Part of a small language model's weights: rotary positions, a variant of Adam for these matrices.
MLP neurons of a small language model. Each row is named by its layer, matrix (gate and up: input weights) and neuron, and shows model dimensions 16-143. Each number is 500 + 25 x the weight over its row's rms, rounded and kept within 0 to 999. Numbers have three digits each. A neuron's up and down rows have the sign that makes its largest values positive.
After each neuron's rows, "fires in" lists the words (lower case) most often at its 100 highest values on Wikipedia text that the model never trained on. A number after a token or word is its count.

L8.gate355:478503526518551515531465474551451519517547546516577502554501506511443502464524491513520529478524501559466500492529511467470525521490491508530487495486511467490495530487501494497466495484486489507516486501488516538495527497486481456511481482537500524483494470492494498521503523482474482501518509497436493478492508519508461498461521497515541467493568466509484499490496503535490488501547
L8.up355:537485476532503493519467489507491538528504510498447495475518529496545505507524474476474530501442491475495497482524488505448494494437526530462507501489549481490501535495517504432526491530497511495502461486494467485533496504540502464497512479492485523544485522481470457482494455520461485520522534503542528494530525498509514470486463465484469520496491478506457496530547475545469470487501
fires in: "more" 29, "also" 9, "rather" 7, "far" 6, "s" 5, "one" 5

L8.gate158:520492471540479496508489501531471493501463519473486461506468529490471571477512500524500492520512478566491502474508483464536510501478499512484483544534533448476488514497480501509469470513522415513473504476464503504476507498511534515488497527501534475509494494532479520514479490505511502490492501537482480500511486536496520500523475527464499494520530475477503486489476509480471493471479
L8.up158:478551497457493482487504518520487517497498505518500496494503509529509541510498499526519488487435497484541503465537510544498514518555529498506474519556500453505458485493480525513503520519463507504509506498523540495496532468535484505488470518495521464505452542469470422482514467467500486482492486443507470484447558512517504492512509477508501542464512471523467535495494518463502523510498
fires in: "he" 23, "to" 17, "she" 12

L7.gate684:521510516535513538525551478548519494434493485477489489458498491473499529507539499489481495518475505520498499525469458519540512519475499524469455473561515523509503478528483487544524531505490541457518515451463511513478516511466518514436526518470433540480491518537474499483513494494495476515496483465509493497528459510523560480519476519496478501495484522512521517525508499545541525512461
L7.up684:492470512492494487487491483521497465494495489534499475484509516504468554506505477478486489518505491510500478510500482530476555476540473476487471522514485497480524500513509518530487499482515484489525532557485469468489487506493510494496469478571526505452522508536482540510456505465498523539526566473475474520498544469515489561505462462507484559487538505514503494524509486504492516499512
fires in: "family" 22, "population" 8, "mother" 8, "0" 8, "parents" 5

L5.gate261:506455440521497492527521523509487486507512491510497506460528516528487520457570490506494526497493479523498526482514469519479451498468486544470438492463508476476475499510495490524512534526518522490473496526540522480504496471500493479491481492518476542489503506518509528507536470449486489488526483518515500474523496510500502509473509510449457499535508467475464518502506430550475486555506
L5.up261:491544526471485497529493479552494505497531494466541532476477501477494514508520486508493478474476514494505461479452486531468485515495503524519475527505478513501520508456475496501532436480505445503462454500447537505535508510494499495515520531491485511510450483497491467499494499500523471473555513437499490499504552499495508457557493481530514490501464548499485529503474537488527503513476
fires in: "one" 34, "she" 23, "when" 7, "00" 7, "for" 5

L11.gate626:487527516469499481516512485467506513489491486498506472560454506498497505448537479478515477435495506514471510499526550494514482491509478512525488488500482497474510483535489515540535489520523507494511479479477504497505507507511505522479488498535481463451486549445481488482461520523512532509471476475488474501504458543516487513543477516508473549520491507515497476491514494464479547530532
L11.up626:542487512518511480466508494474477524528452500510513525499479467484492512493519486485454528505474502513501496499496525506500521475509513493452489491531508483494446515448477492513519493484477462482513460527503515483501520481479491498535475537487485486492452488492524499481449541519485509498538451475525504475487488499499531556508504480489505529523502477495498506476540519443484515503535
fires in: "of" 82, "among" 6, "for" 5

L2.gate41:537520513477458491558481513511522484508529488515533479514482477432504511495512509475517519501470508545519464467558481529497486521479495542532493508498502516516504509497503449491477492516486449503467494570527479492574516503520475481486514480514519511477513493512468540496478459520544530470482516534487486505512530497444499505462509485482466504527516505516512503490497500488484487496494
L2.up41:498424546466488506535495498513493512503479476499467460512511469473517503475538468504484496499483459502454508464529488536485470542526479507524541474499516486486529495537518487456508472464496489511483478506500455539508524531520473488498517476495474508491478473596474510485469455502480496467515508514498506521490511495476485533488493478485498473546531479489483478503484493481454515520519
fires in: "some" 34, "known" 13, "together" 7, "there" 6, "addition" 5, "mother" 4

L8.gate136:503469504487533472522485504539507504515467475492539513494495483479547537536477516505513493492474484469509483485535497518491465507469481520527497507504506507503483503530511518501522442525500495499496484490518440534521539509483534450512480494517533499537501507516504508512489518499520528561504471480495495536471544503498470501468522505490480442512519535540461523531486455497553487473488
L8.up136:521512516472499497529519480491577502538520513515514525489511510501477516484539466484465492508510532480488516474500515486505429540478532502498504526489511483486453559490508558526501456516497513488505509553497479501477480514502455518503488480489523503458494526489500490496470469541541486502525492480533460475538548482489524535511571470488490462493484509519549491500511557472518512486480
fires in: "them" 19, "it" 17, "him" 16

L3.gate333:531495507463512430526476508511486485490542514514512472474511464466538498486528501475490515546522466522518471521534526468537467506501503490529451510498533532501473495521511544475496496525491522504525475523478498481539521510472489519535518505515487520481529519481476547537473528582505490539522477519500496494491551505531483506505522497483523517514525518509478520500492485526495498465524
L3.up333:517529483508512458519491483492508515511520449495523518458551427495524476513488492519496512482509476503463476523518537495515458539484520463495503528528497485517504467502575528464477497509493498494516485524504510480513531484499560485554498515506511527477519493500497541486492466543502467490538504511522523475482498486526506483520499476493513502516539496516522502537484497526503513498497
fires in: "time" 15, "times" 9, "side" 9, "years" 8, "1990s" 5, "players" 5

L5.gate331:496517532494515485486514468502548506523488450529557536518507494507484473525525487541513485503509467472507467535491555533507482495489490544491509514497472513504471488470470517452491481483508547500512519515522504449478521459493476511490512510438492513518495495503470509496523558449504524485446515483508488485531484485490507533470528490497479531466493497518503531504501488475497475525512
L5.up331:477494514498494510514506502511499487493494480500490463509545524510485510498478523538515484436454440479492495492516473515539523525555489537492533518536485480492485454507522468503503498513464470492510466549468505542522460521514502481472511493489472478481522449472456491466489504492460499513486515467481509531445456511499492511494459538439529522497493515508506477494460511473443497434501
fires in: "that" 50, "wrote" 4

L11.gate301:521489525470552533449473541531506502526501506524527497544527488540492500510533462518496479440493550520496455484505509475469481518503502516552540534425478479457485488504502485500499447476520494476529461435457495537494493493490482513493486529495502480464530508506477524526492528546507494514516499501525453514505488479508515559472500497528486484514528511493486483507482472491518490481500
L11.up301:535481516475506518460493498459508494472516529486507460502532497478507526513506475496481478461486517525504505526459530499503523502482503501517482549543512475477437479494506503515496497497496508478558468491502491516516460516502485522512503540446518477530523462489489526542492562489504504539522492511471519490483538483510494504518540499488460496508481471525472498527534529484471500480508
fires in: "and" 35, "by" 15, "of" 9, "in" 8, "began" 5

L11.gate535:507497477482492475512494483517540489540473494489517477506470501547485479490511461530465478505496469506535518512523506502491486519403504463505519480533472525452501494498501493555526479530502499469481531496530502460491491510513583526491510519511505455493517505504554532521477477501506504524500549481463519505536518456478492521525467517507501495484487494490480489491489513480473527501524
L11.up535:513481508540508494506540490475471463529481536540470519495532514522518449521503466490492491520518463491492497517493496506486487503483450508506484512525506506506523489499540501477510487486468509510478523481471484477528492527512524494502494510524501480484477452520528541463475530509457539506506502478490505490545533486467505553554491498478509513522545465457480495510481457491470517534541
fires in: "a" 29, "of" 17, "are" 15, "in" 11, "at" 7, "the" 7

L11.gate627:504487498509473475534464540490533520507540483507530503491524505494518527437515514483492521475517533508497526474503541482522545545505519510494506522450495509476523461499445500464502514521537540527520511488532498511521453486497527484420503492488522512452513506486512478491470454500507446502523522486468482506509477527483483538516500510494466486497517543471515533494500487479526523565484
L11.up627:491541533511498519477508485505532495448461507503507525528505527481501480507506526556504516486459496515483500460518524517461537536482483560489531525535501532560508538475524476536503485499519530498489524505539492541528531494491542538455515498498532464483501517494486492476515525487514456524510494468498496485509548518468498481498504452504485509512529541474476518509494502570485495504532
fires in: "to" 66

L8.gate363:490507498529522484529540532493497484515518516487537521479503505476484559456559483484469520478450509519552483486505456475548485507463495504551465535514489501517510512524465456490488503502497488490518525480517483514529506519468521484526513533520517572488500501506498494490476503497496495569537488491459490464458500539464506544483498526486538470498501488495543459499497502511515531538503
L8.up363:478489480507521532542472498456509437519504462501484508559476520501497515472504483511459529473522503513467450523479485561554526514482474495513525461523523462495454516505504492444525524500517456513486474491500495447514508508516513540496501489517467482474497538494473515461503521528522507513502506501500470505499495505515484553518519515453494423499476467519500483482480482525466444481523
fires in: "all" 25, "each" 10, "any" 7, "most" 6, "some" 5

L3.gate469:490465493480502477529499530485516484474552496506501491512511476490527457497520505455520500517502504521514503501521519540488467530492511483498514549452466494517539478488545477506512528514457515508496465503526487525504476473477509483490483512538543505480541499504502521492518491492496571514468509468471481530471533481469494521504501501506534454512443488507498532514510496444488475506471
L3.up469:548467507510516493486510521505529457463504490473539489441458535514473518478494530487521497484489489478523471516508475540468533519496452503501508585525495487547482504518504454477494484462505474466529461527514514513547524501515527581506500513535551509505512524476502502467507519507509523466546499487472502486473535504485493546525492481477488495517513453535496507551501469513478485486455
fires in: "have" 24, "college" 7, "time" 7, "country" 6, "career" 6, "protime" 5

L8.gate661:479436488521481489557512542474534444525490499482534536515518471500476474483543524509462505450489497446494522513477510514523479518532512507450446535551558477498509479534532473510520534508489497505496499502480509557499519496511493454521496495487508516494484501504475480509503471499483504494522482465504453507517522483519515496512523514505503478471540490495500450508518468578477510521446
L8.up661:523475529502536453509471510493532501542514473515494489472528522493518503507512512468534493523544539476465506493494535514495483499544494478504481467471474506508485522478499515531468527473502531533486520507490474468530464525496493493557494495514478487478449469498464495502475488476507496499461514500508500532459519485495553500469444448476519522534517514493460507532586475495497492477532
fires in: "where" 26, "which" 11, "that" 10, "this" 7, "14" 4

L2.gate673:490520509487503530489509502467474528506505489492479477459491514506503501498541477493462501456468473504496565537445504510475473502480501512548516506470525506486503486522511529474508505517508515508470510517513472485522532508515558532495498455462509560460476514480487455498492550486471487489505497554512470511502494442511506501497504519513505503516514520506494493534502454501487537443475
L2.up673:559495574516507497509541471468502501489513493464530483486503497498464520536509536493520496472497526505504501495506500496541538491462494492492498519534495502557492473516521517482478508497533504511521485505496523541521491486525489535496498557520450511467519482507479527509513557537460560491484516483482499510479546507471505509501479504510492481475473490496550482519550510485479487552534
fires in: "s" 95

L2.gate9:499464458527474511520478521472475494463486477503502479522484480464476478535501496562481507505509483472499517498519535532525457430477518474477475502485539472472503498539494483502490491493501469476564511495472488461473497488474495521534492482547534494518502513508482517510497471525536517489492495522473524492455499522515509495487499541451509483490476497504481513463465518525546507456504
L2.up9:511516525513460487499504496478450487463518512497501474564488485481510465511445535509463509549492489486535497522473523492522486457498560431493478484544469479518443532513531489492500521502557480500522527498480539478479498486503506474518519467536508482538494518509503509489528454538508497494520493518515469483461507517464485500491519505477505512485473453530516500516469498546505492464504
fires in: "north" 17, "west" 14, "east" 13, "northern" 8, "south" 7, "eastern" 7

L2.gate287:490464516502517515523503543468445497525497529529501547495523500477481521491514467519442483513475463489508477503518505505486494454530492513518526479471486470514528518473521467501502494473487471514492513529510499519531523539518486498496485492505456555499424488549491493506496494465440458508511495499507492437484518504477512480451499481469467496524487467511508520516497493495488491491531
L2.up287:468494472501490484546503512492498497536543516499552496519489491471458477469507488465478486431475510542526507477520474505508510494497509500513516525471506439487490477478509481531549496470530469500551526508489491490484529499526500524515440485509481527495489528505482489538473511513513495536544519502487469453491507479486481508533509488509475511493433480490472492489518537498484494516503
fires in: "some" 35, "one" 14, "few" 9, "most" 6, "both" 6

L8.gate302:474451507519513484483488477518503502486509475483547498468491479460520510486451527505534496477515513537505458489458491517488452505452488501526486511468553516510496495490522486535506498481524483500490518528464470486543498499512514472528513502502527519495518554516464477562502525518526469531530479521470522531456468465512518498474499508510538479514503548545454545500518518464515527484491
L8.up302:522508523461514471485523506534485480571478509474483511477455520482516502518518458496502525526497485526508496517501494510466506546463539506525490466501497487498515477520512538448496484505531517495461533564504497484470480482536549439511521502522498489486504532474485471520514489511495516505518523543476471499460538542523517478503492527501529496477500508505481484493524462466489515467499
fires in: "a" 21, "in" 11, "on" 9, "for" 9, "by" 7, "at" 6

L8.gate400:527497501464501492481521480484525453511456516531518540495512534483454438503533507546527509462510504518517503505517451512495458496482516500523498479464502516463526479491506466485500468543505477454486491497520496515529514486474538483489535498518549503453488492492501527522455489517495545498469535492484495501520492511509475484501456534527512480474545513497482519489496503504461465504503
L8.up400:487510525485487497471495495481514530533474528489543483462450492533498501508419498527535467520490495488518522505494504469500496499525494475467463494503525486459488552483473530535550509505514490525506496496471516505518438483517472535482498572523469462518495459490530477478489500525508459500501533488479549473456498523490496521499521526511515531452513469491459505480516528493483552514522
fires in: "the" 79, "trading" 7

L11.gate196:492497475518473477510514478514496477478477486502549493487479465487510482482479561538524485524539474513511506496488448452525529557479455509502491491501478500466469526544498505486518534485505468458467475487464493524502502505485504527506478506477532512483498494520469509505525502501510495506531514512518451485465518511487507500490504519538504479515553545498455491445494492532462446460458
L11.up196:508537485515480500499469480491481513496474524490478502511462480509459508466456532512529496504474502513491492462502501459538502519471468469501518497542531457520518504469507503466510506513475500447512479483488534517504521452462526573490497472518499505529483539517477500505462512469503469539474521458484443482504542508496515506502481476557525460495506512509525491502443504518494476495505
fires in: "his" 41, "her" 13, "their" 10, "as" 8, "both" 7

L2.gate574:479479505493453522549525494498449509527558481493543473459463525493482481517495493505551479489532497498484507519548498446485519510487470536470495466511489445483480500516535508469527489526474514512543485476474473493502509499489527525529482499509496544494524443505479476509486522498480572460559526513455500534509507486499480508512523521502505468499481509473462481512509491525492471500488
L2.up574:515494494470512493498483504485509451493541546529507483487488534488476487502468509460506483533534501509499487483523496489450535483528515489484495467504480435473497502504507521462493493511473474521503495484487462484497515518479523522510530501533497516495470439506506474518568452500476521497549505482439477531523536495519518487517493509495437506490515431488465518517526443481506488521518
fires in: "took" 20, "went" 12, "taken" 11, "la" 7, "get" 4, "forced" 4

L8.gate487:511464474518495525485488494557496513493471493472493520514519502468510523522525505481514530515515488474497524530525488478471466494492428470516505468513544533490511487468510497471502521533508492539504517498514501477545511512506527571446521508495492530465480481480510462538477548513510519434493520521500519483514540494554509558516483518521460478469512505473511477466558499501509486509520
L8.up487:453482528519542471523515530496439482495506493487487519512486458525450495475485518514502494551486469500516492546515471504499523519538448549505514500538500441487473506523506464475487540477519468493475492531481473481477492470526495440496542463486480502471496542503507478484482522479515504529523506512510491493494485493523456464463535499481497509528531519533532512521517542525455501505497
fires in: "that" 28, "all" 9, "which" 7, "most" 6

L5.gate13:510536486510493455465520521503483494511483482503486491484474530533515536510557491502497497509502496494472539447534495513524508537503489522505480487503507477533522545467545464467501466494523516528482499472522458541457510509491559574498477506470538530455479505490482503505519538464498501476487495554563479488521498532488493504501478528519472490541518516515459475489514469518486512484499
L5.up13:495511499489492473509523471481512527484490500490494450458511488509460548562507502543494508514529517473517507456495471469571490541509532509484493531486518469511553496456479498476528502493528513447527484504496507524468486484541501493482497545534471489527479540512481519497506518523469505439468511506512471529539503499523511509471509497510502494499474490500499516495535556466491493501491
fires in: "is" 39, "her" 13, "his" 9, "s" 8

L6.gate726:533464457488527449504544507520504468497527464530502530490514508531508483505535490530523498503512531518529480480466506537527466505484525517486469491486480503504537541492479500498465465496560544481508478466502432479480489498522499519519518478517511499505497528488514521501525487464501486507478515492462500512503491456478534518470503511468523499489529495458473520480517494504470479524482
L6.up726:506522461498481491492504518504507488475487529523499479496487518470486523495485497530506495490492534532519504473483520474470540506533552512511517471510478481483524522551518534507512497505507496457480531498504500521517525505517471487496460483534516506479514500528501519513503513493518531517528500454469509509523477546497496538542482508526488528524513502532454533508493481463419484558504
fires in: "at" 47, "after" 15, "from" 8, "when" 5

L8.gate461:468473475492440473553508521519498491547488485529530492515482522478518539474481457468491482471500527479558511494541464534482479560508517557550480536471506461490479529535543507499523491512491489531530502484442475521483519495495513491495502507538524528485525484525494482477491500541505501539560486470489532501488518490490529499506459498479491489486501511500434428501504501497495513537502
L8.up461:497482530471478489497478507527514469542467501534474526541490500487529473513510520476472496511502538441557525487519473506486489490478537502497487513518468475511528530491528509460541499534462498492503481512558501512483532502573495502502519474520499498503454479496509480457490456490524491515506474501477519536442522549471484494482471499490447492488481495523483519538506467492531550523521
fires in: "team" 20, "his" 9, "their" 9, "it" 7, "name" 6

L11.gate288:505455481510541478496496496481444521508495501503503469529511519492484470487554492544509503496499523526489486522460488484538488510495453492502510532469520499483515502500460450524499507529514455492492488494499446504492465492485507499509500463486530509484503487507449489482482500489479541492495485524527464472504466501499512524459475508469491483513533476514477532484545535463429527525502
L11.up288:525507483484493479517493504484428525511525464502523455499492475476551514508499497490523519502522533478538535515465499499562489520490526455484500486481499525484510430539543525469511565427483489468513475486517528492493478499527492456505499509494520509498509431480510496528473509505526520536481480504489515503476486488505484475489531521493499507472492505503503487476506522526491485499503
fires in: "in" 39, "to" 25, "a" 10, "from" 5, "of" 5, "the" 4

L11.gate208:458497529477503503501510509504491486476504517463510484511508532492547480517550525475554530418532515534499496478496479500509481505516489474454526500491502487502546465504468519524484507524495515466534509447524467497505485465522514520522440463467500503507503490516497515513435487512523512472479490541530495554504466477502510549516445517510490480470510512448498498475469512485478475508517
L11.up208:530506493504505489525540512486504481529473445518494522487518473540476496487487485508475492464493518459508542478519547489510513513509504491456556516431490485473497485519483529470592496452478513453497501497498476440512537498528513549558492500511527484499514476489479494511503511511520567513513543538485452461535513499499495506486492503488478531492536483504491480509498500487460505534490
fires in: "the" 36, "a" 18, "to" 6

L4.gate317:526538550502531482517524517451528539555451468499513491499464500536474496494492530514507515473523537458545462523518469553500494534500512557506475517452524505478539498541501460533524486482518489504486536522491514497510519489500497501514486514529528512529504533486499509531472483489531475525523480486515493486519527472481505524517501504504524542531541496532513501495493514503495489490515
L4.up317:516495536515468486509507480500508480509464506468492475489495500489495524497419509467517402541530501531511476504509504525492532501461467406485532498534509513514465545479505486498490474494515440496500482481467527516516459533529480488499502495529492506516488500528496492426513504479517487507497473514469528527446511532488490559492495493539484467516512533487508525537498552518499497547510
fires in: "of" 85

L2.gate275:537493532470482493485483490468505459505498544477481529499486514517501496456537453459471498474483474509483525554512487456523483493501517494553476481489511480464471484478545524439503495507532486538500477503493500489547510518508491508487487482511468537470525469458519494512494505494493517482478523527493547481477535485502550450455552461507488503493479501496434452463493508506493532514483
L2.up275:548490537518479528488439495469487482517495502476457534496519499485493498468508478510464484505515469484475485541509489512517484487497503521502520465455504467494507490472536534487515482493494514502508507479505486485525488568553468495496506494494465476468483489549502476487490483498455495536478502474459525493491499544502527501471548458478499497534488518484474495500525524493521500542474
fires in: "small" 17, "large" 16, "significant" 9, "significantly" 4, "larger" 4, "reduce" 4

L8.gate670:480479525529495497481483527541525549494468481504509490460516492507502469502571546480486520481502493493510515459512460456503514522512487551530531528468512506514475507508485506509528531527454470529476504505507491501495503538477495505464462492467505522486496471534522530488467473515518495485516500454488449486510505534479493488468455499474518503514479528502508495482500468502510477488480
L8.up670:470498491500533515504494482503510472516522465506500471500481499521504487460532517511477473483478504523482532522470478507527480517471520512480507482502479488492468505522558486454486495469465542555479489497536529464515502524493510485500475516538540486515521577530471534500499455492506490511511481565488517501513475495532473494544503514436513488498521537481501544527483549499539467505470
fires in: "to" 87

L2.gate488:491468483511499476523518488515470458470496487527544497486472488507482489511488520556479539500536482510488486472493479509511500497490488512517478491507523521506509509561493516513503482489499514487563509471463510512489543492487518515481461489491451519493511491510530560474472541526538523530494541529452543500497512488480504480457544502478522490484456501469465518483473464541534506467472
L2.up488:497494513471516491495518509511473489480495505510506495538458489494487518524463529541437535535515480500475477483501510503511518483496520497517487489548485493542489544535510534518492491514504511533504539482479469506511521499512500511489510515518441491504482484499508533494458521487504509531523510528471493518478522508485524488407520485515488524493481482524487526511474455567509479480509
fires in: "high" 28, "low" 8, "main" 7, "result" 6, "highest" 5, "third" 5

L5.gate426:517453478459480504482473480505527489484492470510498498485533524498494479469505507539497505532558488469511512483473510513446531501522495473520485483490504511515544489491442505462506479531564472518505437487487502494470496497459454464491474451498513522490522529511499494505519518487518486492468522527492500480516533506553504532467494531478487502521467514502525497495489492494464519495433
L5.up426:513500473457486496522522466484505474524465456508460514480482466491489482493525526543514516487506520493490475491490448532516495539482504495497480496477524495492476498510495509488512515511471532485510486482459487506542545514463491485492439540516521482454514526504518468497485473485461477512538567504497510483485507462485500523504495478485500495512467468473483546519525506484508496488453
fires in: "from" 61, "when" 14

L2.gate573:497505486497510503511478527495515536482516525478476548520502487495487519526501529501526514518519484506525505462576476456457472458520538531476466460502475501456479490488465496504480474495524496507492513534476511481526470516489533525498489470513517531473528482516526511491528518500513529546525491500494476493551532492475519444486486546450484534463457503548470514479474497543523534514521
L2.up573:508496483440548500486558492491508483476470460489462485496530470546514509519502499522473465483491495532499486487468476511489498500472501501483539504457545484530515485519520524560512508538501515543511462554487496466493504501518543517480519489474456546489507532467514538474516526470474497470486511474484463494505533492481514529522484497501537468495470524502481464494461465530502465559499
fires in: "1" 24, "labour" 9, "liberal" 7, "conservative" 6, "provincial" 4, "political" 4

L3.gate561:463530504509452535530537496508492502517511524500567494519472471488524475500449481501500460514536485465521588495469529505525497498545514459533498504494462468516471527485527528489516505460491472504473510502495483504508509476495509533492486492530496496496521455503501502483502490505495474550458525544526565506502494507496487487545500554491522470453496509540485483444513471481508499508513
L3.up561:496502474502472501507485486470521526504478495503546509526497533474467482492481517537543500498509480474506515508501520489568446497532502515530442494484482478508515496476502515492463510514478472474514484511505481497522523480547519540508507453494471502463471471541456488521451475515440502552465506506488502480471476500487508487508513527473496530488471489520483511514502512528500495527486
fires in: "western" 16, "eastern" 11, "northern" 10, "central" 10, "southern" 6

L2.gate258:496519466528462478502524486468499531495497516487481502516457471514477515505478529519516514500484514463522548502513462469531480448510477494531504519506548515507505518493493474441543492478515562485474540484518497517487485512497488498511505532481470512441504522485507511525516514448469504501470510491485462517535485515492528520511547506524524481485532492502526502503469499514545538539513
L2.up258:451476449500499528521528565457523501484485529477508504507461553489491524504470518488495532507500502510493535494479475516538505560500485512537502517479499509535505482484505512494507483513455521483503515556493483521510488481503535508489514511472506552471519444505457481460504501475477495497542522506480443527490536505532505480537456542515480468490513492494474481495473509496469488502537
fires in: "his" 24, "her" 12, "its" 6, "hervör" 4, "whose" 4

L2.gate100:493525499476507484540507461493507510474495458536545498504533470503481515491465522494492496517524481504472469508529478543508537487515513509487492530490516505513509488532521475542488504524508505519531485482490448528518499496527534469478458492573501521499515476501517522502480504505482474583510528540519487533484497537491503469458506510497522522500469503491482493483462486514500506495497
L2.up100:506472535477504494499482528494471533519502497515528521499471484522483515516454483537443508566496534500495472492575503522479522494525514525521514494494500505521497524538499453504528476497510478520485538477519474502502501453509536451492480493514465511487479535506507507461474483499530470500535528552476517504469504490511489498487519526492569526537514493523416495480466501515526520464468
fires in: "high" 29, "low" 9, "mount" 8, "highest" 7, "almost" 6

L5.gate440:507532490519509483524507521558500481501485458430526473509502490485489561511502512515491484492477539514504514490525513526526534510518505522495490527523470526508470487514486499478531517490516492481488467461488500530499510483493529522462456499558485542508511520481510480513474430498458429523520470496493513499512516483563495530495450499516514505458583498491495473481479504489503481493523
L5.up440:520507496520546507485494477474499463491495497486493478461431491536483484484505505497506485492514514453519466526528465494517526519491502459493472446503513556495491463517478488522470504515505530475526501452493532534512523480472479463528485496503501489509500538427505489514499526507523497513528496503489483508545491535489530471488516452491484497502515550540495471509499504505508495471487
fires in: "to" 92, "byrne" 4

L2.gate353:506471454499482493538486516471457442501504497466494465484516536542510496502510502509498500497492513498512504511482486525505474491527487559518502521515493524454500492518514517472507488536469506506523527454490487491492520503490474526488499497472508525512547465469476533520489497505513518503542465532473521488540516499535468460489548519521512465493503466513507504481524502532521569501452
L2.up353:502486479543500504561465554467469502504514508498494497526518494516535482530487523544499493539480513477544470530498488526501483494527520522514508498506519507491493518496539509452510502531508455506516528496525465497481504519528503465495518521510510540516487453435487504476502465482476527475505468467508504472541501529530500525444516509537530493557506493505479531497486487571518517532450
fires in: "did" 18, "taken" 11, "does" 8, "took" 7, "do" 4, "takes" 4

L2.gate216:508491537477481466538504507506500489511502511505477510462524497498521490464539496509501508526482410481502486468524528474491494532489493482518517504511545509534521461498516464480522491523488440521529484465519474497528541485501499490523496486505543558503453472505517488473499502514474552475518464518468492487511496541533541526409483520505494493512474491541497482489543468498466470547493
L2.up216:541487517518509498503539488468505506553511523529504474478480491508545489472494559501492500495453452470505481506536516539507469484493511474471505512516476512544523528473476495515505472476494468512558506424505521491486506525499496535537489522499511499507466506503514551495473496452463520540509492499513471469511482486498489503506482491539537526458511523511535518499514530505465482487477
fires in: "time" 40, "more" 8, "far" 5

L3.gate157:499456501496518528543473515577511500492502508554506502486483467509488473476500492514509522488495476473480490484511434519538520459488501524479534504510506482462460517522535473500480473520493488507503482512518495494484476527474529465478493503521536503489553520507458522470503478475487463494557548487459501539477516499469446485505515529501472531506501506521466520499506539528537492493488
L3.up157:499497485501473487458488502479472528523512509510512515531467512493523540515479470458516519466504524481501515503516500486489475504475502523520459518491525468546501492488550516510518471490444496500526468486491573517483486519516484523482476553539447505494510488479536475508439521514517496428520464472513486482521481463447504521513470500485531495457522489502469498481508492514538544528490
fires in: "mf" 24, "candidate" 9, "df" 8, "minister" 8, "fw" 5, "parents" 5

L2.gate732:487457491517515455526516491478505507514526485533519496442505479471542490487511522499516507484520444532503482510508464521432472529475507542550461489480516509543498484547521476480510511480524465519495481483490457522504472543515502477496473480500527493526488524498451487497476521510494528538525531482514493470514486480481561533483479472441504527490505487505492497517480467472487477529508
L2.up732:491479504506533511516460546516493487467548469519523482483526480485496494505536460478497495528504458528486525499482512522491499468492540488517492496453494504501511465540530493504494453506522505536511486533512494525499500501517547499489512494521483450515471514562482476514506540523504510527519523505458505496557523479544494516497472496508490472509523500498558473495447519512482475510516
fires in: "could" 26, "have" 23, "case" 6, "thus" 5, "law" 4, "instead" 4

L4.gate132:525477528463488469476506514493458458486451517524493460465516506495532507537530549525494461502520505544499480479545457507499480460510489481464482519498528538546476521503478526480505468493490509528490493485517481436533465511501534469507468523504501547489545502505486482476506505514526483493446510520494523541514480484466533503472531458469497458507497485518502501511514512501483486496507
L4.up132:493490500482485478529465484446490484538498492458498487456512491513518486496509484481498512515484503504486522471503488524488467476540504481491524475460546495498496497473506507515480510509504463505504488448493504508503487490471467477464544508537517496542510533505482519532483487503511547522473455548448459478477540507484509491442525493518484481487493453492516492485496528523558537474512
fires in: "with" 47, "stamps" 5, "significantly" 4

L5.gate406:520463506490503486539533533513489524527484450455495531463541507512503499524539468485519529472475463499513474485478521549517562508504498530468465551506508538525527484469490490510508547511500498515514483508500490499433526473485519541491486458506519517537494481535501524494488528480509549479461509509514484494506509465526492529465493545511508499492495488461465501489539500475513518502480
L5.up406:508499525527508478526522542466486492485507530479577555533451484476527472500508479494504544460509515540498523532459508526489496504530551501543499485462486530504526531504475470468523507474505510527564500454514516519462492470515531485459514495509484504499489502522479529495497520482492510503475501516497506469429538520512511460492518464514516491494454440509487486526497488463485495532529
fires in: "from" 20, "is" 12, "which" 7, "that" 5, "sketches" 4, "university" 4

L2.gate519:486467488520495524467523491494493550518446526471465511532470534527503518513490498501513487537520476484489533529455523459510502549473449493489513515492553543530504498489525474505499499518512535460520515525530509493507491485485518492485534530469523494515470487504519520526435523505472479497438513532484517459501452485507500476491515481524517466512498527458483484477509479501502542481525
L2.up519:502515506507534490480513491509505532472485463468487534506462438513470479543481505533496490504503490465487474523522506472565528470506526490505521496517500491495485518474463486524485494468500533503497573525510553474471488526483479549494512536522465497521481556500480509558492474542535494496500528473464546491539501501528511482517519469480522482511519523536500525514519473526513492492479
fires in: "school" 25, "county" 14, "avenue" 7, "lakes" 6, "building" 6, "institute" 4